From a checkpoint of a small transformer trained on Wikipedia: 407M tokens, 6858 steps.
MLP neurons of a small language model. Each row is named by its layer, matrix (up: input weights; down: output weights) and neuron, and shows model dimensions 96-159. Each number is 200 + 40 x the weight over its row's rms, rounded and kept within 0 to 999.
After each neuron's rows, "fires before" lists the tokens most often just after its 100 highest values on Wikipedia text that the model never trained on; "fires on" lists the tokens most often at its 100 highest values on Wikipedia text that the model never trained on. A number after a token or word is its count.

L5.up0,182,266,190,162,211,219,200,207,114,229,174,116,272,151,183,238,198,188,156,176,176,137,239,227,181,243,172,207,207,162,230,220,259,242,240,180,168,182,173,171,198,231,151,171,185,108,186,188,162,249,225,135,203,216,182,249,201,197,205,224,201,249,246,214
L5.down0,245,203,186,190,193,238,220,222,268,248,213,233,204,258,152,226,203,210,184,246,171,301,216,178,171,245,203,234,233,200,164,209,203,182,214,168,181,189,119,264,156,276,190,235,99,183,215,224,212,198,191,145,192,157,223,204,138,209,196,259,195,252,144,272
fires before: "1" 32, "2" 23
fires on: ", " 64, "," 7, " a " 4

L2.up105,158,235,194,230,215,150,256,202,227,144,185,214,217,198,206,156,175,235,194,147,243,296,200,185,174,171,210,187,209,249,217,205,163,142,224,98,169,247,192,230,197,250,192,190,145,214,227,220,235,173,231,209,194,169,178,256,268,186,119,166,80,215,193,194
L2.down105,268,197,174,120,161,224,223,230,250,221,207,290,266,222,341,253,164,108,169,170,210,223,212,164,172,136,177,257,212,235,242,183,255,168,221,234,224,182,223,199,168,191,190,182,148,244,240,137,183,191,257,217,238,220,218,216,194,163,204,263,210,152,156,220
fires before: "\n" 26, "\n\n" 18, " −" 5, " |  | " 4
fires on: "==" 17, "====" 14, "==History==" 8, ") |" 8, "s==" 7, "| Total" 7

L5.up8,188,184,175,167,201,196,171,253,132,187,128,226,250,181,243,174,172,180,153,153,225,207,215,174,187,109,192,198,226,273,180,211,262,131,243,180,206,174,202,196,250,133,231,213,210,274,203,183,201,199,152,190,160,147,236,205,178,187,175,258,255,258,183,217
L5.down8,234,230,223,266,131,157,186,175,212,254,228,171,187,194,155,192,97,173,169,166,107,210,205,205,191,226,251,203,151,264,246,152,110,260,206,181,303,254,219,193,230,187,188,151,137,243,225,279,242,209,185,159,233,177,190,244,261,179,192,178,188,225,264,201
fires before: "\n" 64, "\n\n" 22
fires on: " ==" 43, "==" 40, " |" 8, ") |" 5

L2.up996,212,198,187,249,215,279,171,234,183,226,209,153,162,167,242,167,162,189,153,209,221,189,223,123,276,192,228,165,246,238,267,196,181,190,163,156,218,244,139,234,220,253,149,171,169,219,181,191,183,212,221,205,167,192,180,207,161,76,134,185,123,211,237,227
L2.down996,252,275,203,189,222,246,217,294,229,202,174,167,168,207,126,176,215,171,166,176,248,268,153,170,274,143,148,120,208,207,194,217,271,220,177,212,223,226,171,164,213,202,234,153,189,218,205,252,250,284,177,186,215,184,174,193,180,98,195,235,196,109,229,164
fires before: "0" 16, "1" 11, "3" 9, "4" 8, ")" 8, "9" 6
fires on: "." 42, " / (" 32, " mi" 5, " ft" 4

L5.up401,166,180,189,119,165,189,118,201,234,194,265,188,236,161,261,115,189,121,230,227,210,220,248,217,261,134,253,172,177,248,227,271,180,196,146,275,231,136,154,257,247,205,136,155,204,201,210,246,182,183,229,254,227,195,209,210,274,192,142,271,203,270,148,267
L5.down401,230,235,177,140,198,207,221,261,258,202,135,194,174,262,217,166,247,192,248,244,264,214,177,198,232,250,202,210,188,139,177,174,116,160,154,147,178,241,177,212,189,211,254,127,197,304,234,172,191,292,213,178,191,208,194,164,159,169,264,154,72,161,226,182
fires before: "\n" 39, "ort" 9, " of" 4, "\n\n" 4
fires on: " |  |" 24, " |" 21, " Rep" 9, " Minister" 6

L2.up618,207,227,191,215,235,167,265,233,236,148,203,186,208,201,222,145,196,233,277,206,211,260,211,238,207,199,230,240,238,209,257,265,258,234,222,269,179,114,265,189,218,272,241,183,158,153,194,188,221,108,281,207,157,207,239,199,234,260,267,155,189,194,218,216
L2.down618,168,178,132,201,209,262,240,200,203,199,159,211,185,219,178,168,234,188,188,234,149,233,162,252,183,232,189,187,209,201,279,265,205,184,188,246,165,202,147,169,161,235,183,138,222,152,235,208,164,200,149,159,176,196,199,177,119,186,223,269,105,178,240,196
fires before: "2" 36, "1" 21, "\n" 13, "==" 4, "\n\n" 4
fires on: "In " 26, " ==" 20, " In " 13, " November " 7, " June " 6

L6.up828,135,168,128,204,251,141,209,180,174,225,220,201,193,212,269,121,190,149,139,185,213,285,264,224,216,174,264,219,140,149,233,195,168,225,211,157,169,216,183,171,215,296,188,198,261,234,203,295,224,220,163,208,138,164,90,285,199,196,225,173,201,294,213,223
L6.down828,213,251,129,160,249,265,273,177,276,161,148,214,144,214,221,153,322,241,209,244,124,186,206,232,247,199,171,133,231,190,202,109,253,209,186,160,240,213,176,195,227,161,200,214,134,169,291,245,195,185,150,204,203,243,259,170,188,196,263,181,205,216,257,162
fires before: "\n" 66, "\n\n" 5
fires on: " |" 68, ") | " 16, ") |" 7

L2.up216,133,278,169,188,169,191,192,237,184,275,168,228,177,151,202,198,190,238,175,206,236,156,273,184,265,161,229,157,254,212,217,194,140,202,220,167,219,237,226,238,224,198,178,239,292,211,193,157,221,234,229,150,135,166,200,148,161,186,181,176,141,275,198,185
L2.down216,210,206,260,193,211,226,186,143,157,171,189,166,85,191,187,246,136,228,193,196,184,246,212,233,213,158,191,223,126,134,204,244,165,251,205,130,174,239,245,173,186,202,136,245,244,150,196,182,203,214,143,214,143,199,214,206,234,242,263,245,251,166,249,203
fires before: "3" 16, "9" 10, "5" 10, "1" 9, "4" 9, "6" 6
fires on: "." 86, "000" 4, "\n" 4

L6.up177,216,176,143,247,211,209,169,190,258,186,205,263,137,127,245,130,231,227,228,175,224,321,205,221,204,229,272,206,185,277,191,228,219,192,178,240,250,170,247,130,204,134,223,228,195,199,266,172,149,156,208,235,185,164,227,247,172,155,206,229,222,224,171,219
L6.down177,248,210,111,154,175,197,241,221,268,135,219,188,200,217,238,195,231,247,140,146,225,251,153,190,239,194,282,184,205,185,256,209,145,221,150,269,200,223,174,180,231,211,269,203,118,262,200,126,155,142,129,181,164,222,155,244,163,236,287,188,149,124,214,218
fires before: "\n" 57, "\n\n" 21
fires on: "==" 64, " ==" 9, "===" 4, "\n\n" 4

L8.up1077,172,187,153,170,236,190,163,278,163,228,212,132,195,160,221,241,187,205,146,279,219,177,116,219,247,275,148,222,150,230,273,266,190,203,217,237,186,158,134,221,205,230,235,201,80,194,142,248,174,140,129,229,199,194,234,174,152,194,152,189,203,160,154,233
L8.down1077,209,167,190,166,197,198,209,239,188,180,245,166,203,182,246,255,236,272,184,147,164,265,162,246,144,252,300,124,136,185,271,212,197,228,200,255,212,137,168,253,128,220,244,229,141,155,175,233,253,189,156,171,181,107,243,192,134,241,267,209,149,166,133,167
fires before: "2" 20, "1" 18, ", " 9, " January " 4, " April " 4
fires on: " " 15, " the " 14, " in " 9, " in" 7, " of " 5, " the" 5

L5.up30,216,162,158,239,252,235,154,239,190,190,251,203,206,181,163,185,228,214,258,189,206,191,220,195,201,238,237,196,185,196,233,231,225,219,249,215,175,213,93,242,242,234,161,159,237,130,152,177,173,167,147,212,211,202,235,132,131,204,192,293,151,240,224,174
L5.down30,179,191,183,255,204,209,202,215,209,296,203,267,160,186,212,229,235,206,132,200,197,235,164,164,232,261,192,187,189,135,203,197,124,213,268,124,168,196,213,164,164,262,219,296,198,256,163,206,168,200,183,156,186,219,178,237,207,259,198,301,213,188,201,181
fires before: "1" 26, "2" 20, "5" 4
fires on: " " 78

L5.up772,196,205,237,159,197,104,274,202,218,199,218,251,108,237,234,163,140,188,204,138,183,259,252,183,216,160,202,153,191,189,222,181,145,154,197,145,166,238,214,131,242,269,204,226,223,184,258,242,205,163,230,239,191,228,157,281,178,208,216,159,167,230,137,216
L5.down772,182,230,165,164,186,190,174,189,228,190,206,235,263,219,137,253,209,215,263,241,218,182,188,182,247,188,228,170,146,251,246,228,227,216,240,215,192,209,144,237,314,216,178,237,169,205,220,280,229,248,131,170,213,200,236,212,160,197,203,184,328,236,200,193
fires before: "\n" 29, "2" 7, "0" 6, "\n\n" 6, "3" 4
fires on: "% |" 26, "% | " 13, ") | " 8, "," 8, "th" 6, ")" 6

L2.up886,216,121,196,226,250,184,237,299,197,232,185,253,238,223,189,251,156,232,171,209,231,237,203,208,157,192,240,179,218,197,261,205,149,188,165,236,283,227,211,150,192,152,103,158,179,177,221,157,179,210,141,168,178,169,150,231,214,232,165,198,239,223,229,172
L2.down886,193,229,114,231,210,148,215,166,167,242,168,168,139,175,206,272,195,177,172,163,198,227,180,190,286,238,212,291,225,190,152,214,231,182,152,222,189,222,143,234,230,206,294,193,155,224,212,168,173,193,203,182,171,200,153,177,177,169,203,243,203,216,197,135
fires before: "\n" 28, "\n\n" 14, "ia" 4, "r" 4
fires on: " ==" 21, "emb" 11, " ===" 11, " Columb" 6, "|---|---|---|---|---|" 4, "idae" 4

L2.up481,124,112,117,190,223,191,269,205,275,218,204,194,214,191,227,215,211,222,242,137,177,242,232,224,196,180,222,152,164,244,227,206,267,229,156,210,122,179,235,186,205,116,192,244,221,210,178,198,256,211,157,150,176,196,69,153,221,158,195,191,164,265,217,242
L2.down481,267,158,189,209,197,204,183,202,238,176,217,232,236,233,226,142,274,114,246,180,154,244,205,214,192,257,157,210,216,147,238,230,229,181,263,273,198,139,213,156,208,139,212,132,276,184,212,153,226,156,208,242,192,151,262,195,121,158,158,229,200,190,121,199
fires before: "\n\n" 20, "\n" 20, "=" 6, "|" 5, "T" 4, "ing" 4
fires on: "==" 50, "\n\n" 13, "\n" 9, " band" 7, "===" 5, " list" 4

L5.up771,201,185,208,230,194,179,180,230,166,154,201,198,234,133,190,205,141,293,253,167,239,183,147,238,199,133,281,232,302,165,209,265,143,201,159,235,172,157,238,219,203,143,177,211,222,249,230,161,165,149,195,226,180,179,170,245,187,176,198,169,222,248,157,234
L5.down771,134,264,245,338,194,182,222,215,172,202,228,167,219,223,233,172,166,200,254,177,253,251,162,236,178,205,244,269,160,192,205,276,203,199,213,180,181,146,221,179,264,182,218,207,170,218,104,231,211,181,178,269,181,244,261,188,255,198,250,205,240,159,185,257
fires before: "\n" 48, "\n\n" 21, "s |" 4
fires on: " ==" 42, "==" 25, " App" 6, "==C" 4

L9.up815,238,195,182,126,188,216,169,214,195,190,276,143,265,162,151,231,184,146,191,126,277,228,210,150,214,216,206,196,160,143,251,225,181,295,213,206,240,189,111,182,186,290,220,211,236,171,192,261,175,218,82,234,206,228,178,165,175,199,284,132,232,206,165,189
L9.down815,182,188,255,164,208,155,205,201,166,202,219,231,206,239,175,238,151,185,161,184,258,146,256,288,245,187,240,155,236,159,153,68,168,236,223,141,165,197,268,223,165,255,199,153,197,175,173,242,207,173,211,162,262,171,196,181,247,293,198,259,147,150,199,177
fires before: "1" 17, "0" 14, "3" 12, "6" 9, "7" 8, "9" 7
fires on: "." 44, "–" 23, "87" 8, " | " 8

L9.up74,174,221,158,125,202,186,250,164,252,174,226,217,211,213,240,284,157,143,192,165,226,306,198,249,195,172,234,222,262,198,208,206,252,235,224,244,205,184,227,189,234,273,112,211,184,163,189,157,183,211,194,180,214,188,147,257,199,212,266,133,224,200,158,221
L9.down74,212,186,168,261,278,179,220,222,245,165,219,160,216,217,211,176,218,233,227,220,138,151,261,201,147,166,149,152,182,172,228,274,199,179,133,197,135,299,189,117,215,238,209,167,167,260,163,181,143,115,166,221,185,171,169,259,207,177,119,235,247,168,221,196
fires before: "\n" 64, "\n\n" 35
fires on: "==" 70, " ==" 26

L5.up50,146,212,211,121,241,168,164,180,279,166,194,243,221,136,262,176,194,227,193,181,230,268,243,212,214,226,229,229,184,246,169,247,149,204,217,146,229,133,193,215,209,226,212,121,209,195,161,220,181,194,254,223,143,176,111,190,184,188,244,196,175,333,194,167
L5.down50,263,192,234,178,186,188,151,176,199,115,143,226,241,232,254,152,138,243,202,284,193,148,168,197,168,178,238,109,240,189,252,285,201,216,192,172,163,209,208,202,122,200,208,193,205,209,308,157,210,181,205,247,170,191,181,187,261,192,205,252,182,210,199,173
fires before: "\n" 63, " Rep" 9, "\n\n" 4
fires on: " |" 82, "a |" 11

L6.up1204,196,193,223,135,209,217,198,195,233,252,163,194,188,209,279,162,166,200,171,193,157,231,266,275,255,123,239,222,204,169,221,237,207,168,233,207,170,186,71,245,218,254,245,186,180,216,243,205,191,115,257,240,164,247,219,261,169,221,224,235,182,196,196,176
L6.down1204,141,193,192,269,233,260,302,198,176,273,266,141,160,138,213,266,167,205,237,207,191,179,122,125,195,286,167,268,276,212,138,202,178,196,193,174,214,127,281,156,207,190,151,204,190,242,215,205,130,220,296,155,239,185,183,188,154,151,251,236,215,185,203,206
fires before: "\n" 34, "\n\n" 17, "G" 4
fires on: "==" 84, "\n\n" 4

L6.up1244,181,239,155,245,181,204,136,246,205,138,255,178,300,221,263,221,109,183,294,140,203,186,178,201,234,221,315,227,209,201,243,205,177,277,109,213,193,177,184,258,199,204,181,207,247,258,206,243,153,216,271,132,166,201,144,196,227,190,190,143,196,215,246,272
L6.down1244,220,208,156,141,206,183,237,274,289,194,210,258,145,184,266,229,211,212,210,253,163,180,165,218,248,232,273,206,244,199,196,145,241,211,149,167,211,185,218,189,187,178,254,158,226,244,244,213,195,267,172,200,210,217,219,168,214,181,254,176,191,144,127,220
fires before: "\n" 61, "\n\n" 6
fires on: " |  |" 54, ") | " 17, " |" 12, ") |" 6

L2.up763,181,188,204,189,196,162,260,260,133,188,155,236,257,234,160,188,141,185,224,205,235,249,230,264,177,188,219,171,214,157,197,257,212,160,199,253,188,189,229,148,200,182,218,206,240,188,245,159,141,177,176,216,187,232,174,136,113,265,171,172,170,268,205,175
L2.down763,178,199,194,224,163,215,220,245,198,226,151,187,179,210,163,221,231,223,241,204,203,182,204,250,249,223,122,294,196,186,136,215,139,202,237,184,132,224,214,226,274,265,92,134,218,189,176,207,155,192,238,208,244,237,219,286,194,187,223,178,223,211,207,174
fires before: "\n" 30, "1" 27, "\n\n" 11, "2" 6, "3" 5
fires on: ", " 44, " ==" 38

L5.up972,171,230,198,145,180,182,220,183,211,161,218,144,269,132,228,183,171,168,220,198,218,344,177,237,221,181,272,154,202,189,202,208,150,150,240,278,186,136,191,103,221,258,104,203,194,211,164,327,190,95,278,216,188,210,188,205,273,184,256,231,164,217,191,290
L5.down972,145,176,177,190,166,185,101,275,308,260,165,231,189,214,183,201,205,167,153,175,185,143,155,213,215,197,235,173,108,200,242,198,247,186,170,155,227,231,175,193,180,113,242,143,178,213,175,158,163,236,179,243,254,168,239,189,238,225,208,242,146,158,205,171
fires before: "\n" 54, "2" 5, "\n\n" 4
fires on: " |" 49, " |  |" 17, " | " 7, " |  | " 5, " for" 4

L9.up889,271,157,198,199,187,148,241,258,219,121,232,197,176,182,182,199,92,151,177,233,277,203,196,166,204,220,239,120,166,259,323,212,281,216,208,229,227,146,189,301,256,200,140,179,207,194,174,228,183,178,183,191,200,198,207,203,270,191,230,177,152,149,195,234
L9.down889,151,157,286,269,223,163,215,235,205,228,220,204,172,181,194,178,183,191,214,166,188,232,238,191,190,251,222,199,225,208,185,241,120,220,247,165,174,207,233,163,227,238,222,177,155,223,206,174,148,165,124,171,183,236,256,192,238,171,213,185,175,192,274,166
fires before: "1" 23, "2" 20, "3" 5, "5" 5, "10" 4
fires on: " in " 11, "- " 11, " " 8, " over " 7, ": " 7, " In " 7

L6.up380,84,140,209,224,151,235,201,236,202,128,245,146,243,206,265,188,206,211,215,216,201,210,143,149,263,163,204,177,216,182,264,321,188,199,207,162,240,169,141,272,248,186,246,179,126,173,221,168,213,158,168,220,191,230,158,229,208,77,236,233,170,283,214,195
L6.down380,234,208,205,225,215,293,216,152,247,198,158,183,252,191,225,196,169,238,172,170,217,263,242,253,244,234,242,283,214,221,147,148,199,163,189,167,182,191,249,150,128,170,210,230,263,207,227,214,72,247,204,208,189,216,186,204,182,155,144,210,199,176,229,233
fires before: "\n" 58, "\n\n" 25, "er." 4
fires on: "==" 33, " ==" 29, " ===" 9, "===" 5, " old" 4

L2.up920,142,136,229,104,245,179,280,198,198,144,198,197,179,97,175,170,207,177,204,188,176,163,227,262,175,182,203,131,200,203,242,271,188,225,131,193,185,163,262,177,242,175,185,207,173,174,255,163,184,128,117,194,199,263,227,212,232,185,247,240,176,243,267,202
L2.down920,148,237,191,208,198,200,179,190,162,161,147,157,266,223,76,228,260,151,182,249,160,153,192,173,160,192,154,167,221,222,242,229,202,214,216,159,184,163,205,187,228,206,213,280,153,219,240,191,183,180,195,207,216,211,196,189,176,238,254,224,148,295,225,214
fires before: "2" 20, "1" 16, "024" 7, "021" 7, "023" 5
fires on: "2" 38, " the " 14, " " 10, " at the " 9, "1" 7

L6.up728,176,280,206,226,253,163,217,252,209,172,192,122,159,160,250,178,205,168,168,231,179,219,211,178,242,245,171,157,214,220,217,282,231,153,225,146,222,185,81,224,273,146,190,211,245,250,126,160,199,198,276,126,114,106,213,197,118,155,249,245,149,208,293,221
L6.down728,173,207,136,256,231,185,271,190,235,176,111,197,221,206,165,161,216,236,269,217,252,176,230,225,168,228,214,180,184,261,201,196,200,231,202,205,246,266,253,191,209,238,207,208,163,247,235,202,152,174,152,199,209,160,214,219,206,260,233,157,216,178,218,211
fires before: "\n" 41, "\n\n" 9, " – " 7, " / " 6
fires on: ")" 62, " H" 12, "===" 6, "s)" 5

L9.up154,111,202,216,201,254,126,231,213,236,188,164,140,228,187,247,222,208,210,199,195,215,278,220,204,207,208,293,202,174,281,148,173,208,206,174,188,179,150,208,249,270,199,229,180,223,242,249,189,199,137,170,262,124,257,148,149,170,142,194,206,218,218,269,171
L9.down154,304,193,167,187,166,82,209,149,210,164,186,223,205,178,176,181,178,208,216,218,163,120,203,163,177,200,152,156,276,269,204,183,123,109,187,273,162,281,208,234,138,223,200,244,208,209,224,198,201,181,163,211,171,207,203,191,165,175,239,191,216,213,186,213
fires before: "|" 30, "\n" 10, "| " 6, "her" 4, "|  |" 4, "\n\n" 4
fires on: "\n" 51, "\n\n" 10, "==" 5, "ag" 5, "op" 4, " ==" 4

L6.up270,196,179,199,224,257,184,232,217,209,270,196,197,208,168,228,182,195,178,216,190,216,206,177,215,278,208,218,145,134,213,181,179,237,186,258,270,313,198,211,197,204,144,177,187,247,227,202,161,204,171,166,237,231,199,135,186,202,124,268,176,161,200,205,163
L6.down270,214,178,244,194,175,237,227,253,237,166,235,198,182,239,173,118,160,235,189,122,267,217,207,192,207,259,237,181,210,228,171,232,196,184,231,254,139,230,148,213,113,200,225,201,245,153,187,232,193,172,291,200,200,242,189,201,140,200,162,126,213,178,194,209
fires before: "\n" 38, "\n\n" 21, " a" 4
fires on: "==" 37, " ==" 18, " have" 11, " ===" 4, "ing" 4, "ed" 4

L9.up789,171,190,195,253,210,181,205,190,173,119,184,210,171,132,214,235,144,228,243,193,182,165,191,250,162,228,172,215,159,225,230,260,225,137,222,190,249,126,163,207,265,226,229,193,187,116,169,139,207,149,176,222,177,214,262,182,133,174,223,184,160,154,189,156
L9.down789,154,214,189,126,199,262,165,291,143,191,222,218,201,167,152,192,223,192,135,144,193,262,181,205,163,253,205,218,155,120,162,171,243,220,115,205,179,185,181,183,215,168,214,225,217,221,263,202,113,196,237,193,239,153,231,181,201,223,199,239,235,237,163,234
fires before: "2" 33, "1" 11, "ensus" 7
fires on: " c" 37, " the " 20, "In " 8, "| " 4

L9.up1129,273,255,186,207,261,140,164,186,239,151,218,245,182,117,196,187,190,147,242,138,218,142,231,229,228,146,271,197,174,196,233,196,189,194,162,195,208,185,97,217,251,248,240,195,142,228,151,274,174,177,233,241,160,171,174,185,141,105,231,192,182,154,249,210
L9.down1129,231,247,174,166,217,241,240,222,197,100,197,212,247,165,235,155,175,179,202,192,240,212,178,190,149,181,223,176,198,185,224,181,234,183,217,117,197,176,221,202,175,131,244,204,268,261,238,187,222,185,238,218,213,227,222,252,272,138,131,250,210,195,175,249
fires before: "\n" 50, "\n\n" 11
fires on: " |" 46, ":" 17, " \"" 11, " as \"" 5, "a |" 4

L5.up1069,205,259,139,204,243,207,232,199,228,244,228,189,203,125,253,158,217,218,149,212,121,262,200,176,227,94,208,213,231,233,141,214,216,161,203,218,139,273,170,212,224,239,248,230,250,252,86,258,216,227,182,216,139,154,156,229,155,295,160,194,262,272,262,181
L5.down1069,132,168,181,228,208,145,120,197,191,121,174,179,114,163,210,229,262,216,196,207,227,176,243,216,166,183,203,186,232,181,147,213,108,133,211,270,229,169,250,163,215,202,244,206,125,221,217,231,208,215,160,212,222,184,232,156,265,214,170,169,155,190,156,221
fires before: " | " 22, "\n" 14, "0" 13, " —" 5, "ay" 4
fires on: " | " 23, " |  |" 11, " |" 9, "0" 8, "4" 5, " |  | " 5

L2.up1086,200,202,156,211,219,218,294,232,175,175,230,159,171,233,189,258,190,287,233,211,224,148,246,134,181,183,257,229,166,225,211,252,265,131,200,240,243,273,183,230,235,122,217,149,214,212,178,154,204,197,157,223,127,175,131,95,199,217,182,124,211,229,184,203
L2.down1086,150,250,258,216,291,203,247,162,248,155,237,205,222,199,170,158,167,225,241,178,289,150,154,144,135,211,262,216,253,170,193,160,206,166,174,269,246,209,166,151,217,239,202,165,242,224,127,288,204,237,235,164,213,149,210,214,227,242,236,149,256,164,214,154
fires before: "–" 15, "2" 13, "1" 13, ":" 10, "," 5, " | " 4
fires on: "- " 29, "020" 14, "024" 6, "025" 6, "980" 4

L8.up1149,201,216,192,171,164,145,193,284,299,215,166,236,205,232,265,186,212,241,186,201,249,230,255,242,194,164,182,157,221,129,204,170,225,171,224,198,131,260,205,218,251,170,180,216,224,204,181,225,195,148,202,202,136,189,186,217,223,194,175,163,237,215,292,142
L8.down1149,205,125,198,224,169,160,200,182,236,231,112,182,204,217,208,195,234,188,270,262,208,130,206,84,193,274,203,248,235,192,262,184,176,157,268,192,177,248,194,201,227,212,205,256,203,214,225,220,180,169,192,248,168,212,288,176,157,254,248,237,233,259,184,227
fires before: "\n\n" 22, " The" 11, "1" 9, " | \"" 5, "\n" 4, " It" 4
fires on: "." 93

L5.up874,97,238,178,215,197,145,220,224,217,133,232,174,205,144,202,186,172,150,145,204,216,114,229,136,222,183,211,201,152,239,317,217,221,193,183,284,218,102,201,184,197,173,229,186,162,186,219,131,196,199,219,179,237,211,255,192,183,232,226,254,168,241,195,152
L5.down874,204,241,271,168,174,245,171,180,185,153,184,113,268,124,212,270,189,228,212,136,213,238,101,204,198,206,241,233,202,291,250,212,179,177,217,236,180,190,151,211,202,186,242,209,165,173,203,250,189,169,196,127,148,212,214,229,151,165,224,238,219,201,210,269
fires before: "1" 50, "2" 45
fires on: " in " 71, "| " 7, " from " 5

L6.up124,173,278,193,204,208,231,277,186,211,128,280,263,184,199,200,226,106,155,259,205,185,189,189,200,203,205,177,165,174,220,280,271,140,151,211,181,230,173,200,257,269,241,166,174,200,136,190,231,167,171,186,207,164,222,128,192,279,175,186,206,196,254,166,243
L6.down124,174,192,244,164,227,258,324,153,154,210,193,213,127,153,143,180,158,184,167,233,189,211,167,112,231,210,222,186,108,198,232,200,169,191,192,182,207,152,199,97,244,210,101,223,233,224,203,216,171,261,204,232,167,159,220,168,242,192,212,163,276,138,236,186
fires before: "2" 22, "-" 12, "1" 11, " by:" 7, " | " 5, "- " 5
fires on: "\n" 29, "- " 25, " " 13, " Succeeded" 5, ") | " 5

L5.up527,207,202,187,160,217,178,186,248,207,185,217,197,222,222,277,150,119,237,202,244,231,238,281,181,238,191,141,148,214,229,170,254,201,209,222,201,178,292,118,192,234,203,212,149,207,214,189,224,225,164,255,165,195,195,106,179,208,202,263,186,220,272,164,181
L5.down527,166,142,226,176,116,141,179,223,183,163,161,159,186,219,158,190,224,150,301,307,157,184,201,261,221,209,213,161,208,188,145,228,154,219,168,147,221,136,266,254,221,124,171,180,271,237,168,162,202,237,278,159,191,135,196,148,249,165,167,180,202,270,183,231
fires before: "\n" 73, " Rep" 4
fires on: " |" 67, "|---|---|---|---|---|" 9, "|---|---|---|---|" 9, "|---|---|---|" 5, " | " 5

L5.up795,89,215,198,172,209,212,188,242,200,138,211,156,253,145,140,241,221,190,212,256,229,204,234,192,280,249,151,194,176,206,265,232,183,236,169,233,315,189,269,296,259,137,176,240,136,221,207,141,208,171,195,137,213,239,214,178,262,125,149,215,219,177,254,225
L5.down795,216,269,252,244,184,221,219,214,195,240,165,193,213,162,229,183,278,290,193,217,136,152,191,219,175,201,234,161,198,153,250,151,246,240,206,157,256,240,228,103,199,283,242,204,206,232,167,205,145,185,209,224,201,259,211,219,221,176,188,163,217,272,210,193
fires before: "2" 18, "1" 13, "3" 9, "5" 6, "4" 6, "8" 6
fires on: " | " 95

L9.up844,208,214,135,275,249,156,191,200,220,172,215,177,246,191,191,173,215,212,195,275,179,258,282,226,205,172,253,156,225,218,225,234,155,244,211,224,170,209,146,145,248,206,224,233,184,249,176,112,158,122,264,216,212,181,167,213,196,207,213,233,155,190,228,222
L9.down844,244,210,182,176,181,166,275,259,201,150,181,202,226,142,208,146,190,286,178,175,217,232,203,200,178,206,199,154,248,229,165,238,190,187,122,233,142,190,267,138,180,252,221,144,184,247,220,192,237,161,153,213,154,184,134,177,222,121,208,224,226,227,277,213
fires before: "\n" 63, "\n\n" 28, "==" 7
fires on: " ==" 30, "==" 23, " ===" 18, "===" 17, "areer" 5

L9.up936,243,172,225,226,237,158,179,247,196,163,266,197,228,172,197,114,113,244,192,202,236,161,233,226,146,289,191,210,176,245,220,158,160,219,244,173,248,233,170,226,198,152,196,166,135,212,216,169,176,140,152,140,232,206,161,179,211,177,194,185,223,254,186,248
L9.down936,209,212,161,169,245,205,144,208,204,214,207,217,200,181,218,301,172,160,210,267,158,230,193,189,190,228,184,224,232,211,187,200,239,190,247,189,175,187,220,113,202,189,198,199,111,254,211,129,169,165,195,233,199,174,222,215,225,155,215,172,194,149,181,189
fires before: "1" 41, "2" 23
fires on: "- " 26, "–" 20, " to " 8, " " 7, " in " 6, ": " 5

L9.up609,251,224,205,206,183,214,183,208,174,144,239,196,218,184,212,176,179,158,132,176,195,219,214,232,213,219,253,123,263,213,298,217,155,239,188,242,172,186,272,174,186,260,162,197,153,166,204,243,145,112,205,193,170,200,153,212,234,207,251,124,222,256,219,200
L9.down609,174,303,189,274,141,197,166,206,149,207,174,204,208,172,114,245,241,247,216,180,233,215,199,209,214,161,271,188,213,156,168,197,169,169,136,102,276,183,191,251,226,213,138,206,184,153,101,190,124,245,239,162,209,221,160,157,238,234,209,209,243,190,239,182
fires before: "1" 58, "2" 25
fires on: " in " 81